{
  "n_head": 2,
  "n_kv_head": 1,
  "head_dim": 128,
  "bias": "qkv",
  "tie_embeddings": true,
  "init_std_o": 0.00428,
  "lr_head": 0.00524,
  "grad_clip": 0.5,
  "seq_len": 2048,
  "steps": 7633
}
MLP neurons of a small language model. Each row is named by its layer, matrix (gate and up: input weights) and neuron, and shows model dimensions 0-127. Each number is 128 + 32 x the weight over its row's rms, rounded and kept within 0 to 255. Numbers have three digits each. A neuron's up and down rows have the sign that makes its largest values positive.
A block is one neuron, or neurons of one layer that tend to fire together. After each block is what it responds to, as a language model described it from the Wikipedia text at the highest values.

L3.gate147:096137164097167105149124149128140105088084149111131079121202076100156144168156126139150127100107093156109137109136099101132165106181095086099131195134094131112102138153140129126100093143160135138189088202197132134186099127132081087132194073156150106163092152104142115127163136164150186101183107114183181127071107126121149121179086118115133113118156097143113120092154075147083130115120
L3.up147:173171124118196084156129137170122080108083118096079091099219104114154125135190136152206114146126107148088119073158127152135164147146090100137143136140142136143165129144133110186149111129208095159179047189118098171170105162148054082115122096167177150098100168171172123139119122140184164127114084175150143167153163119123159134163095105078148086152153113193114101100141111141115156123141
L3.gate239:149143131165171150122141041079087084107111176223052108150157109143150098133101149127136131192139152159151016111195154135127130108126179138090129157176127149169152145101158049085135118139203079205130150148126110127157089150128108117104145114135127085169095109134140129121121146147085130140137138147122130153118099119093123112087107094101080137145111122066105124140117138163135110094118
L3.up239:176129168159127114106149152116093136132164162218143059141141101132187145160173148174096178122122176161072070163131136143074148089124153084094086178147140131137138114141159086076093133104185116109119144171170150077142128121166099115131147158154149139162125075107166117172141130119096154152124164168103088135131178120091099123146115094078128144172148114197190160181080072132143165088096
L3.gate417:128104136212161078108121082139071067093081173159100183185136073115110137126162117098151085145043155149082101150209158126128160100112125121148085157139116055126100133105106120135147074096121146136137180155141145102121095068198093112104114134137128088132131111128117106170115141126136109110152123135085103181186169094109142101171111104089100134150115098071175156169139138148153142184120
L3.up417:149101131147130094176149084130050111073177149122060144121136108139108118135158131146131130096117144171047085122172084162093119168183110135123107074117134130140120147093133104123133106163166093175139082121222141111104106110161073080141104176114122134156121113105128066123180162113146149116120093137057126101165122160163149143136132152094132140164184135169137150128091194109162106130130
L3.gate454:154117150108172133116101115124145106112127111079166100115159089120115074128147197129175092135071115169175179137152121122205123147156103156125168178111112120129116131088165095142154157167152131136120165099099095188137136145204083148116108085118148105102134174066149145109140066122123138129134098097125091114101096078125117111107197103116085179150090124142108095104194209163083119196152
L3.up454:131125144141205141126188140106168138096079169085153110109123089105105145164118116133150115111103087067164169185129188110131139108091135112131093157135145125134102129094122126190101134127150106141119162150120121219156084171129158122138122104208099122117128101139140121164158125127123104091171156055114122132112143134070154099091168179171127184124127121128118111153171091145196129150136
L3.gate512:172040136133127111114178059098103133111142133135133105111152128148158049089119078168084160134110149080115140066159117133182097133112127116132122136136114160086117097072170199150144192148190095120128067123133148136104112078082175116149140141091122109074131082118140156118150151144084137179121142138118160168177098136171095140183139059147101183121139174090077106173194133184094077168115
L3.up512:049140053143125142146210117135095136102121123077164160140134152142079140098139109152121138130105137112142146118165133151093106134125189126099161008135116139147056086118095067151110115134095122101094113161123094095085115065114120137120119149120110079150130158145153112107152125092108132102069136057158047093181123183132097126144162117088129126216149179086124106132152116144126149141097
L3.gate634:104177156127143080144148158187138173110118116117110123123120118134131124101129104125161141168185139158125141133125152055118130063155164097161228164134168153108116186151180152121131119106144160121144105093111098136097100114120128106149079071199162142209117092186170104048119084162141106180112183128194187208106109124163085112167131111137058173108134094084171115087104159084175079162129
L3.up634:126204160125172107121138106152187132082139099103148105126148104149136090090079138126160164158186139113153147118133146094135131111159155151172219114133155132102127149142140129097122097098164144132107088133125135144102141121159189073152070086193112060213106142162120117076152120182149154179036132099185138145115130123157135085118129115151079083138130078138122098136092145074132064162079
L3.gate659:138148114135148163138166104195149128134149138074164174104154078103109101118122156066123102134154192114161187133076135133092065102183114160102125148148108188086142083158163188101104135129132143142074100107120085115184127091088123182083172137124169101145152098178112161075118055124139152160118084164060119178120190125122091120151128111124120123096179127125099066097120151196121107120167
L3.up659:128108098095070137168128152118098090115110198159102143149137136129106166154167150141167168107104115120161140164108115131206064103137094116116173083118109157127206104090144135118134160121163152108105094103079138100103200052162149117105119096074080152047170125129141131117076111083153106147092133164123125094151139106143127207067102145080161148105135172115175163138153146138162097169052
L3.gate746:136201114082114152105145110140128099187133163222119120170092126164140137106129185096114157195078174206078121163166149169075139127182141111152138161057165152150115146077146161145175100127115131113101091122179174143102068128160108116141132188101104141137105120144150127120116117115132126117053122162082100174125146082146137171163112131178166138134110132142128101157131127193111121102079
L3.up746:124169121090137113119156074118131070075108193197094103172135136122145152118141159170135148143122135219074104144148171180094134122091155126143095130137171137125124162099094163145180102146132102139160107099132112138124144176153091101155224197150132136166098100169155148112169106065081147150180165162146110179122132098188181068106058157137136054147162114118119115130121141193118147102102
Hyphen bullet marks at the start of a line in lists of works, awards, places, aircraft or specs, like "- Grumman G-72".

L3.gate219:079098124098205164139148182154111066072113118113164139112127132152084165108139139121152120118121130086121101170085071138134129140159098158125125133139147181123107078102113121145112138072134121171121136112172148155176128121088113123140072114102116135132125054095090057166113170192192093137064091086164108117122095145115069145070075171152121140134130139157131138172138140122114139181161
L3.up219:154108178162166160149212134097143104172136137147104108151080197149159118122105081128094185045151114116127137178148089121141139119181130099139117164099171181109181104102128067124082103072097137093143112070141081170159104089131117148193083076109137146112134063113166063149166092162175154153060097136170116122164066178115108150106097159087140166120124119190128112148106102109134158109135
L3.gate467:102129077128079091122136126133071133109126131154111150131123046183155126078094100128138106096153166153109155122128128107160159151081086144096080158140099151112115117069117180181059115036119167107106127124154178187150113141137081169148170097155122106110110124106086133092137171124112120146075161141116075162110172073096176146132088132102095142102124101111118113077127106115183132150192
L3.up467:174118127089093112103136129122068110087140143126078145141106124169153124096144098124150101081126161118105166075127137109147106142109088112053132163169129142102117102113106181181093134062114156151091131134117187141116091122157112117192182099128115093094096154107141181117175164092119139148127149115150078136129180024121106142153066121116107135148123098069108119096079084112195131095175
L3.gate532:126148103101180150150120117153128080115143135140071154073152109153159154051121114095151138116176155128095140160179160110075142158139171071158122154122166135104173102152137131115190066134152151108116149136143112124089115138112103113122127180149146098153157089136132119152176140119103094122158080137167142075073121121171135132108068168099165126134112128123209111139107175107118150132101
L3.up532:100062120098159162195164166117151156069103133111096066129150147149130133042154158070121114096132159159164135162182157141169154208157165152100156191104114145123191123145105099189151131137089090111131199114107105130140179114151101141132091167106109073112197151141090131157111173134174211105124091180162109099146114109203147173189106112069187109101129161107146152122097173093144109099144
L3.gate552:069105125129033179124149132114091182090061133107096136131125115120094137117157097154100077108101075115134168149120145079139098139129149117128164146133084130116171104108104131199138072105102110170199174147109121079110084148075093146096124160147104074089176108057212149100078126096117146154099142148091110149112173084164162192136091132120123164105114173098170149127145100117109145182094
L3.up552:092087130150086153112103073125085147100069110156122117123150117093069152099165152098133091119147124128091136178132134098134190158160179064179133145130086114144104095156129150209191103047095117139213165164094125132127093195133109113076125129113090155142173100096091149075143154115170153123074106192173089162104097126113124109157171092149117110179176176120126079117163156116121067156092
L3.gate571:098102153153132146146134117114153137069111125140148165154118138095073098084105119109163123155106158122131050108120133075125154167146116098167108106159099067089158099137124105097113158104091158125177155142127151143131115149111138168155082130171056136115183101106162162138149128115167115144084104113162133104125090122148073069140004079168105164126100225152138150100120121107127131173110
L3.up571:057120133157131164116148136120144139080144123119099147163134145081144105114120177050148154134139149130114085105141110100150120195146144131173141100121072085117135128115146168075078201086136145130156147146130101151096097185146151160142076109170128154120157110094184154112141086134153124066036099110125162157125075124176132111146074124184127126148147170136151133090116112088120129157102
L3.gate749:080074154128175182061178161178147143112128165142102138147128090135114127138151113118182089076143132096177118125135118134149122114181113150108138144117044104103157157094222079094095082119126148067161137097127176094112168167163117112039153120150127105052157105106171167173137133121130137080101133132109100091131189118125163154146158103111116120161099171155185134104182167148148146146144
L3.up749:104116174077199170057173182191160127127165143166088080121147124121109111161140141083189083079129139130194081142176142100142127129172104167149135160124070102104160137131154129130113091096092157119164099124124137108093151194157138091074215118172124070080163099145178161227149112106158095095119124141150110137148148140093121170106119084111095089174117196096146151110148177167132122144109
L3.gate794:137145141099110151132058156113064129093122136211195095193087130137189131111178140095095129170151130105089086138136093138116137109098142166141130174118112137127114149108074114102153114082134213102137119189093131121131099134214112140083096129080082203117145124098142124113108175109157085115090195120138068136118146126135148081166145126145160157130093174171147126116108109174215114111130
L3.up794:099136121090232122148091190159144163124142099153169102133157146138129117091178057091095124129154147130104087130106140149081161136125109128122185155156147099119158148127151121141155112067100168116116079153161161198147161149136153156104135115164115166101136134124153111123111148145133139123139172055158086164106146123107172120154059126141084179121151132136128160139102195131155083096103
L3.gate951:143100113136149099180122163179150108148126094151187108145143153145111095111105165079142112164112167105105146162169125174104165155153132133113097198066159213096092170133142157127212071100138154118153125111064173098146111146183073150094107164101111148157155122121164142099162129129106082104155145074155107094115106117157099120198135143129100139044109105139128160088101131104200129076122
L3.up951:109102153132121164150142114147176091139153100136150136099198147033081131092229151111121103117138169076092110156170067157083134179216135069103143122147185101113140188148088131115161192166099131106128143119172167127122152091146104135100162084131129157127119129161088169160128120127071154082123135119146130090098114142178168174177112087163103109127152183162100181109086118114113077149144
The split-off word-start token "f" beginning a longer word, usually after an article or modifier, as in f|amily, f|ull, f|estival, f|our; sometimes "ond", "rel" or "War".

L10.gate110:165147165087116098145166195092157149076142121144118137169121171109096067082115163158154112171082078107131107156112085107145137148126056142151152107099133136167167094159147195184184129123126168122159055133123133119157153208116150130105129110142118171144134125147121110140105122143163106122086071087102117116149132101182113076086091179156134132092144145127134164156153132165073174144120
L10.up110:118151085112152133074141154132119163087128135173144114131117064164109150142135155136128167137052173157170154124128150155054117154154131122112109111131139086034145099210127144095108128106154063141104095095104174120114134134093176079163150136127129107105197188109139124122116179133155181147139095149085150112097099129130112122127138088169196127095116089118114188110138134140116212116152
Fires on his/her before life events in biographies (by his wife, until his death), on slash or pipe separators in career-stats tables, and on mid-word fragments (second-ary, social-ly).

L4.gate41:119126115066168171134127178087103094131112193143141129176119109170189183091135132164137118120151187101109092160122116172169115144171150193126112140105184142127127124104199111114110154160216153138102097133143110167115135155143083115118105152127134171139186130125144081106120171063126150134107174113232130110135119138173120086027117088098171154184147133121177077131114126092182198138149
L4.up41:135148134160142123074133128058156172149097148164134128141135151117088229103133120151110116112140205143164143109133097168124126114102101097151066183095187157150141143039162155091064094095091089131145115158159165197112106105165062143104113100152107116056118106136143129144140139160111102172138130140193120108112147109186120171106130119150154159107162099110132172124094108117114114122144
L4.gate60:141123113157149122188123156158110141125080157089107116254139075134162156146153143139155136188155163149193088092115192151155138120119140143125167094197137148178143172089159055165108121137137109172116113107129094131125107165129122133168111188157123172037147122107123072126134036107107141164123158112157095171137144123185126107140138167082113159119062106145146075105145067117133161083090
L4.up60:117079084099133131145140109146133141191100179084126198093110128122151150167132081125131118087107151106144111158152128074118121129042127133148127142138191200151135132142124165149123128172154160157108124154153159158145126158095178111198162089127083086144093152147113124151162069110081179088105113171221167138126186119115122146155124140126127145132147186187134129133145107146157105138111
L4.gate125:122091143118138157121159093136174127135201167181186154148161140129146074203158150128125094143186183100124147154154153177104186125135172083176116133107118128127130132121139122147100145082128151123110086130150162152206173087136053101121142118128177137078138181154134165156182082162064154154079125082113176132108169159143033115109115082022121143154106151154162165072123153150119169113118
L4.up125:117114114129100047159107143135135088150148147095142154081180103120145117083134075145146092154121181115112149138164176184125121132139142048141171125078118125133188169132139075184172149132109159139133124103085150130182183113113082173157141139125165094088099140154120113174172083166116189027104074114128125068106092141079107115130143092093122153108124165133124146138119130150104107152174
L4.gate283:129180144132139100140154085126092133082153165162175124144116132125111138146179108166126137053146122118065048118121096179152126109184125134125151118117141114173143084111128117138098084079152094117141120151206154158130189112128094179105058159136187123141158134136090136101120164124132144135110118134149042106102151151140128096096152144140167161084142161156091195165153091179118156137107
L4.up283:132133107156151097114156115104039135112085156123136059187107113167169140136124124136121153141110151141104115062121141146132060111121110126163173202140093126132153168136079125129163155089100106141130120122183097118185175117121132110106183158123153171109137117150188106090110123132111139196132152114133134111130066113097184097140134115084139165110122112113058179139101151119168130117113
L4.gate460:188201196083137143086222086073096110102142109149106095114173177147080115170110141152123179150151150082086155107142189063132178148099109127111140084134155133148147112098141159114142114113128133121122149150119092152132167109115060166157133188130181112111147120091113173129175126121116104152130103100134156098118107111090147101151250150143119187076190131197116142135168147125138174178145
L4.up460:118202106134147151169145135142122144104137188167094168155133158086101194137114071075106126174080145121203118174092114154103076157040124128122098134128145159151128129167148037127129163109133128193096140169155159127181120057090109138112114138138183142020115152129112111052090121118101111146102182138141133114113104113188120160175122090166119127100187144188132123145074102105122125127141
L4.gate475:076128104165138156159137146164118113167121145094088159109205156114131122104067224114137170137114139111131137159092111109175108120078175100119193104087191136101137115067120120120104125109108157108041156136098117105138131085128119178160126127085101079118088143095127119206149097167121101151124156153094111129089147126147128161230111160092105178089100107154143135133142113096144114182187
L4.up475:154089052100129130099123125129091114171158167183096130140146137064081104166115077085090111096121181169166154130123103110209185095072134138107140074075113128087141148111123155101132172101138163140090142142107126064098204127111070090108174135105183123163110140125108135186153145116084177112092098176154120179157099123137129087180163106098157103120136108140117169116142129159111126133133
L4.gate742:124146157090140109143121103106126093135109173093108110087128110142095121158075101112177085098088136100124213062124111116124114221100113129186163173104146163148128153145161102176129123173113128119113147113146145152048131125086097084176105142136110148064071137153107135096135104133111130101101111079101177124126105107174150168132151076157150152117118131170154117091125140100107179106146
L4.up742:110184139154109074150135142091130123135140184125151083109151149085183129117117096119121173111096121125095118076063085149174074147174129114145198110110139168102122143088140082159123120106117171141188115143127087124071152105119091122157148125089141094080128117118119131141119115147138164140112098107163138118090088142070160157162125171090168106104156098104179140109180142130127188185123
L4.gate834:190133130088187155149137127142064094131142130111190155176114103181136171107107087132158119255080124104095127141091153124132131121063121143091143188177151121130151122186094119110104169157151125133220182117159163163149152088131120078134103084159206119123144158073150136136134216159123105143108088138152132121134152114090116146099099105173126124162104050162153129196059067096151190169113
L4.up834:087132148127129157060174072142132110104165152103254057160204131098110095125097148168182134068117153119164104143115139144127147174110108129124102159147145092100144122145135114108125135084103102157160182157140140111144168085110122099068116103163188089102174133107132119151123147122114174104146091112119148130148159192155208113116121156202089110147155078103085126144080199141082147124145
Word-final pieces of nationality and organization adjectives, such as -ational in international, American, and -ian in Norwegian or politician, plus stray pieces like ev- in evil and evolution.

L4.gate259:168186140155119120169132130084108061111121151111085105157162160157147150119141128098179125137159199032042127163147088094099129071115149158154123133162159178172159096110184120105128113156104138147125181069146068113164178130098138150155095152198171197104195081150119092082127155133118132126087126128178099151182108128112099171108184104073165191152119128126124119084088133142144174116163
L4.up259:100155120154107053132124122105138106147143146100122123101133132141104193095127125175080118168090101109144065117135129105149126087161134078129105149150175118123088138165092086115134142121135135068135167137187093153109147156099121119095079101120092099244057133107147145167173086118049209126143123113113123149137153111113112173098124187176151149115146158107139096092113035064164089146091
L4.gate471:120153178141116133129127090072143119112134127149138113128157075150051137129146133081136134156141131147125105169114125145134099124148159147106084084129119100126122181116088109132121151136118135098149146152153140156207102139176141123141093118140076120088144128126174182174132071104157122121135124143157161101122117143154093183188176130128123180166137129084122059176123178183139101127086
L4.up471:190129071108148147161143188114133161170127163137191165198074135144149097116057153115126111138098154142089103150161071127115153081099135101190187153131173194143144132099104121096049147145176121113180098115138177135136133208110135138093140091118209196149130167105136098092162136135161105089112145110103177130088122116096088095133092099104101114134115114115143143105091112105107089142133
L4.gate539:160160160141134092175101111118137094124108137109153145141164065181187124166095167132116089105196173147073121125152132123147148109112106092119154183151175124144115179110157164124127084193192147182104175080170122190136164154114103085129115120155209155101122170138120135094157125117099144141165123096126138078143097105187128132136170097104115150104100110076091100074149100102063111127157
L4.up539:183143196129162101178132106137164108163118137138153118133176063189143100149129119124187128099144141124091107092181184147151096127125170024155124155168133143155145168165121136131116094134190127146076167093182111131124117149123119108115201139136161187052105171139101095103146100117068147107172120092141143070154096125144130141129129119138094155119128123136107103091169133097097058162107
L4.gate549:136128104148145145118168154127086118130175178130134167120149147119120097142161118085150120136110197121152117149123125082147191117125138108172145109143130134233143166176088089129166127131174092134212057104114131175133106082032136094182144151150177086115152114144090078098164043114116094159133126133150116131129097182113122116186134138130079126116136094110143113107145085144103140182153
L4.up549:168091118106061096067151131089152135145162188109135204137117209108142120121128127167157157110131177095118117186183119143141157098129131161117085087074131089134098138101092175140171118110171196120137065157136164151125093127111170116128137148159111073145158157075097118173166130078146111117098163067123144108097108185120066089155164115116103130181106105115154086149147141146104140146110
L4.gate726:124139157108138132167106122147109114214152147173112141170156152151134100146144127152129167080177157093161074167102114102088161150157162153129083155178115164131097152147129121102168055134109144117103073111112124113096156163142218109211099106152145140228172115077187133135202098141100175096135158133159149103152066135106061100135121138090149201148105187145153103144079120129114080062121
L4.up726:099108172116090126146098119132144167119156117138089105188123108115182122121149160105131038126145142155154108162143139203159129146134184066126174205116134136109166090124098123085171131131135184113172149100154101090136077093144105098157141106124064099133076116160143123135090143154134191116081150164172043124079152131146147155146165154116178075129120138193081155145132121154085108130087
L4.gate764:188154143082133152097202100132180086140160143161149129127125059194086138164129125035137103147121131085102122112113118095071176168113163089115136125127142177144166179097189068120105134043187132116183152121139094137144098118115178114135133095131175190255112126189153159113159166164146107172109092149142146087151164093135115113126096065154153075130128108134126211113119091139056133122158
L4.up764:156121157093081085104088145124126093123149117155194215145122095121176174104132084195161121163170138130183063159123203132105134151146160145099107123156121139179151099108103102099132162161123112133103067120113099192119158139126123109094163128052087086121160173107114206148156090038149113128144132134134118128102185134112162108144145131137111154114071102100101103093105133115119102135097
L4.gate807:072155139138143154186151111088134117127137152127129136145115124104117134167114107141143145080147120171133121113155136137097161069125184122088122165112124151107116165131152113159115122117179133172126146121133173025147170121106161105180152102164183122141042073181125082168184158131128143143138139113150162105104072123142090092124097137156130164094184180157144077092104073105132114104136
L4.up807:155085128099136146179109204174077170118159087178117180137118133140199113141138095149130107120127161114178077064084163165139128134141120089118120167189146149111081166103185097117157190149085153104150106075084132137127175162166142137124136097128145096173155168145151167176110166112128167106159176117205170080089109124164146196133132146134109139104135108161145080146147132115045075206124
L4.gate1022:185111113180159125052154122141091099107177142164089146106167137152140107170128103115192175139129203109073129160123166105132144107107141120127100063142132175173135114096146171158133081135102114142130129172153121129189135099101146048154125113196164116109130164227091053155149096133143147100088149122089101190120162157129117078143132154125164135182155163190107105187169137084151094137097
L4.up1022:129110141163137161099145106162108164175162155177123131110154176177132026150145130099195175091097065098075104149099159127154141193147129147127089171155146180117101149075126141139107112120110160134150125106121066127125161101129135105172168126152080112084128125090165115100159175141126111104053087141114122158097136123119169160134157162116143080196126147140135052152157140120133093181127
Hyphen or dash tokens joining parts of codes, numbers and compounds, as in ISBN 978-0-060, Grumman G-1159, 2018-2024, carbon-fiber.

L3.gate174:095150148161131077102121145115146041155111157142139123161131119158179138130132056161050176139174175115145180126099179131144116130109146129129097167116079147112146119116191121106131125144146165137080154205107088144134093125080094189158141122115137084112110132120113086189085117104120147192132129059132109126059105065156120141148103164105169142138121196110123133129181135099110119178120
L3.up174:124128136137132090133082129106103061131123165177133158148151103146222125106168056094036163126160146130134179115081132128117077137099172132135104131134086142132121132083221107111120138120171196137047141168146072113124089110116080152148155131121168070116139133112125107164116110105133157196105133077134139117079119065150122138155090161069145170161097211127138149160163161105094146174120
L3.gate332:143142124143104173111195122154146136203110139117117097106104118175112146126097136119143155170051126112140098059153159145092097136160077108099094135080167124092122067130163071213159157111125103113099153183138117161117109132095152148159134131068095098152052122098116131141113146156112055163126108165121112135107103155137158131142127138141142114121119096151107131194186164117169088105143
L3.up332:172129133119083182092142159149166122153126158084173088083155130132145115089142076191125188142072115114149142061135127140093111201115116121056068117124123125136047127140101092220125131079094097077059118154098174140080111163068126116169120099079049130107116124080106181072114122081114118126121078155075106112122102083110159128105144141174132157106106110147096058140197146167145093105091
L3.gate550:139103116171139119144199126140111117159131114135127114178127127190138170079116144146104139134135099164099145136101119140117113123157153185106124136125086105085174174086126166066129120177129182151126160142160089064128042146155175053190130220113116143166132126139204175134091162134099120125146136118201119113132134169121149113118162145135149130119147121175140158167099056115157128143168
L3.up550:098125096109123140137148113173167115116150105135142107124180100215163097118092175096055141120122108127143147166138062126162082114127157145161143131182097105145168162152136163113104120152138190156093154103194114097166101144175197079118147144151156169217148163150162082162118150159145104086108095154134162160174111150111153074144110144159165142162152147165064088149121136133145123114163
L3.gate592:135193085155146140138142090123157144123124196168161127193166140188153146170121102091156154044118114053126080146143059112157088155100102093128120136094169140134180152122132090134070155096134119158135098127145071205145154120108154167154150170133124155069133055136096133110177113131091119158154155108145135102088121143160117083115104139129134079106158112114096182194103094182158191179142
L3.up592:114161075156197147123212120102106180090095168176127106113148120190148168178142135093140210129104130115119112144081109112120078142106150102168097129124136113142164146101084081140066126134140131173125107106177043142149148124123147105155141183138148128126112085151077101135188140141050081137144183121163115102122130141150149130108107155127175068118120126122096147154130090135122158181166
L3.gate624:160123124166165108159162118133162130094133139119138147138185123152126100100146127143138139064104115106112214128106139111121067136145148153115064113159132144086097147122107154121128077147091110117131141160088099128131149105093096086140113168157148126145157172137132099161101109123074136132153020125140091124109151126108121122113122117082149179039122107139092102133121124121101120158157
L3.up624:151169116159116135126142127146154076148136130106148128125169097161145112121128175117121148076131130065119218079128113122171017125153169135125069130141144192155142140117098176139174103114124167156081145059082092124136131139139110120123083154104114155150129131166152115163116133136144170146145061115104055118107166114104130133191170141126144168067134163088133095168120158174101124094173
L3.gate948:113160075154116129101160136112149138189170188182129162105185148139119191144142085141137076142145173085182129095107151119122125154118131072095101178116169090097190104107119079152101101139171147156104113159065127205117098067086153151118172132037062108080121114107131070127136145098101157115105105088153098064156148078092164120102113139138118113090103191159157138152204129133073114180136
L3.up948:107074120139153165120155106101185092130132198162130092130148194119129167111131133081155120107141127127185151130136113122110109184122114115107110158115124132108089086107149060121090133145140112166140136135130126190146102121080145129139150128135096176113120144167180099128129144103093085137147132108145162158135113075095154116084131136113161180079073177155174116122162142084126147135086
L3.gate958:120114106090122111185109133123182143150135135132113137173147129096100103180116143146163115142155141095114087133116106168144169121220131079135099158170113100125142120094165095103117148152115198164109135027145152116151166159132141122129169056088139146106074175132142118151109148140217149123156180091138086112129079085139148207132087127140099158111144132131089128139154129091081102146142
L3.up958:114173138129084112112102116139145168125106117037158093157108129149162129154091128182202119123105166095131137173143085123107172106166157181142137116108115113150112168095153070173130163120067153190105132134148147136131213133128108143129156101049124153145138114096118111094122173151185125144102157142089111143140098058178149167125107096164153107156092172095115149097096154121087137158122
L3.gate1004:123129115200145064133142135169131139201174115121148179130094078143165168146181165144151124123152128121114102135121121107104156114135133110093080120150082113141127149094198141100112138088151163172058164126159162147130111139112083185101158134096140102117111137162028103146166082104108131139103201167161113174069090128120159101098153158148120111122162161081128156155129193146106196143150
L3.up1004:061140142185134042126185145159106136173133049096143161125143073100144149106122112110124066097183144131140113136103118122122146122116196130072114122187114164217130171153140112053121131150162072172106133142135139140090108122135069154183121149110155140087113175128093157187119119091140105174153143169153097151126097082142110151131126113096144131212155140128147183159133093120115138163112
Word-piece fragments inside longer words, chiefly gan (began, Morgan, organization) and un/pro prefixes (sun, Universitatea, protest, probably).

L10.gate56:060120178121111176102108112155087158070111096116124114121166079125112122092095134097133136113161211141082090099137158122100155136105110031156130142151156102147157125095109070132135138177125148159087128175145122101122156131106192097158146157118097114138124117169142096119152073138113147134146137131144124138131065150116185128106113189100113161118090108179128079094118093128159079098132
L10.up56:095081171200170095077074125143110100139118114113123134124145106094112051101061162067085106132163145091111068107119206136143173168130153095138131162111114076112116120144070144121125136090092149070083150129125120168185189116046184162132102138123105105153149118148111128115129109185087120110127135113121147113136182182145152159109093133088140100156121147147155064048107125105145124108149
Second piece of a word split after its first letter or two, mostly am/ug (C·am·bridge, R·am·ones, A·ug·ust); also compound hyphens (anti-tumor) and sentence-initial "A".

L10.gate273:127127090139153110094079135164175124156089178153111068094141129161114143139178084172109103135143191129174117139107134105130163111105140091119208126115135140146077173116168139180134156157078168139109150169096185147100123130126161120120070129114164123119191100173142080133148202158122182158162164159161116138155083103112149112212121166097117163181137165138104177179146146143103132081102
L10.up273:156124122176125121160136139120181123149079118195096181171095123122148124087028181132110112083116082090162130127143098074101168145111090130105135118178121101159146134098107098157143155177092128136129115121082127171132143108130101144137148183089177160146155151104123119115105105135111179158159112086084117145125036105093132125151193153104109171166069140084085203142124124126132128122151
Nationality adjective endings (American, Swedish, Spanish, Canadian) and articles a/an in "X is a…" descriptions, plus mid-word pieces like re-le-ase, us-ed.

L4.gate100:075130098143097112154076128195126179066169129136151177173160119145113105137123113149156124105122076156138113110149121188134084163133138146091081183120138162121156118117108115174133095121126096119154191098105127185106116146095096157117156121168101119111140108180145119126123136125184109100093146172093144165129174083150132149132086106119110099111118159169125196077171072116147146111158
L4.up100:096101055125135167142081147184111157087107130142120144155213117141142088113153119116133086172127125160089081110156115148118069175121115097106170157153171163106191153141156104159118107128157134086097148058113106148109087140130133107110122160161107115121144112164156127118112131165142156091115168133072100136124093068143130165144127107092136106140113107124098121066171155150173106119158
L4.gate109:087141130117145167128138139182145117120110087170106146125096094127150163138158150157061118125151126129077135134099150089110148205161156167106138140126124072172154147104140133221098081127126126129135100116066128161077109162112113148153138158163195145130101146123112134120125145156150127117135124096185099022102123136047105132104111107215131159113131110135128132103164074116089147114141
L4.up109:105182141121124202079118146129097097110112146101147147110094128176177160086118141127119118138101136131130133190160097142111125130171108163053143174076088108114127081164146155165138109080099179129145123074158160090083226148189140183105058164134106213155087154131126136164118180168096118141031104134092078130123145108169124172158154133170141126136069122141097105120155138107149147113092
L4.gate150:113126126165173189130128157174135126039108136114152145063179142138098242160141084065148122116090092105128137177124106129123097158113087107103108086155093092082065116133101097139189130089057138105140142124108155168096137127126153099131141194151126092123115097149128145162144126123174140152145089177058112098153082140186082129157118136128160093121160098098089138138108085076103116152120
L4.up150:044135100149055135157126165121084122088153084056105064160117089162096124127107203110104137101196133120117118199118119205104181128183117122086091131156063098112134090176080125132134096075132155097142117136114138040100120118143149122093086114070115113105092144113153165118072123149157162144112063115087109139108160075156134124171097119185177096105156147118146128125176107152140120155059
L4.gate252:113151140176039152119050097100115133139137114164110066133143124135126153091129138170119148173186183144126097125134153131127083131077136193116164109059053085155124134101178135150136147102123107077100141147115143106098101131112117083170115179154106158105148135139077117153122170090097118149125084127122152163160095111141137157173109105104180064156107166125108180123062172183110157120167
L4.up252:140061136146134157143080090112112090116152107124168119129174121130193068087218130143118141135137134161108161191126162101125103094127120139083141143081109122175091119094130123123135146174143144096135173141147157128135186165131124098115169168097123078136138176129119148138104157119128128106125113132100139162159114132122142134131180153163089117135159149081137141074071100214064123064126
L4.gate285:143074129195165122114180114089147109140102126107140169116129081103025107122176103136101109112156155085145128139146160127137122114165090113014155162131148130085163158121102177144117081116065161133087159108147139084144159107147157141165135166081122154081181078168125146083157125059098137139099072107103098164176109174109127137174108136191122152166165185142154150143167153123118151094106
L4.up285:146086119173135177122172142107120151111065126102113151145106123107074086123132125153128101165152092111103156102151117126081099113107133117067155139213133072112129152097127128154103107112098075170137189162135128069124109137116155133178124154141050179074153054106156164097106167043118079132091146166128163147155109155144097133144117133174077173175147201165174160179141149159163121149095
L4.gate572:133105139153081152115141157147076099116079138164106156106177108159144127123183105078126128091103175140148094134102126114109112125138104110114127155209098154153186195131135158120141121130114189108151113154148121136137157106160100148140150129123125129131124126150159089137112190093158163077161104141067102122113151150138151067174107117117145151125104169128197116173151191163128135178126
L4.up572:121110190180134169101146199121054120109126155098123171176180148106051091107176133124158073145087134158157158067123132082152099112080056154070087094140129131129118094139135096147150185139148153193157162095123109129093109127090119161081106101136109102140133124091149089114098146091150153065149173117147147177140157066168146086148144119112098122197141116122110119115180129086188168131110
L4.gate804:150065146136115142125168132104137134150151177190182132167145075121167169059182112173104094103159208141117147084152113130125136072055081060101141178136120165114165110133119152126148115132091196179156145139065143079121137156122133155097168118184168159137073171158189165125142127076107130156159087124037125121107120103157155168177064119097137133163178099142171147117105093128141113158131
L4.up804:097136148141092195099133135146124125076076174129109103130144151151113158096148190117084159157091077152134135147112145132145146157109106122153154117138177137172070114086164133119145113042096110137189139190147190100164142097118106149070173108120126107107154132146118125107111130146115210118135151146176148139177120079118086145126134187132167130201122142093170116107147166158110103147163
L4.gate930:142110136126142152141088102175127132146130123135148125096144099139115101105165143129123066113144135126127141115110107137140077166128091113017112176110108104157166171138168081136122127150168169172141136059139123129077132065102138132088057129104154090060122155133112114145122106127146140128069156148112074196152181093135205154155100130132134108118120167139112081219215162104122126136180
L4.up930:121110155011187163094173116139113165135150124129119145104155121151112075125112141155117086128121051129186128102134120106130134151150159157131077164100146123090179069134144144156160104154136160119082161095110083112110146155097130133155062092105095138131166177075167102066096145144130095101090069125150108164122102116130152097131112135104104132111057136159134074085135114151162183047176
A lone f piece that begins a split word, such as f|ree, f|ather, f|ootball, plus similar pieces like p|ubl|ished and F|oot|ball.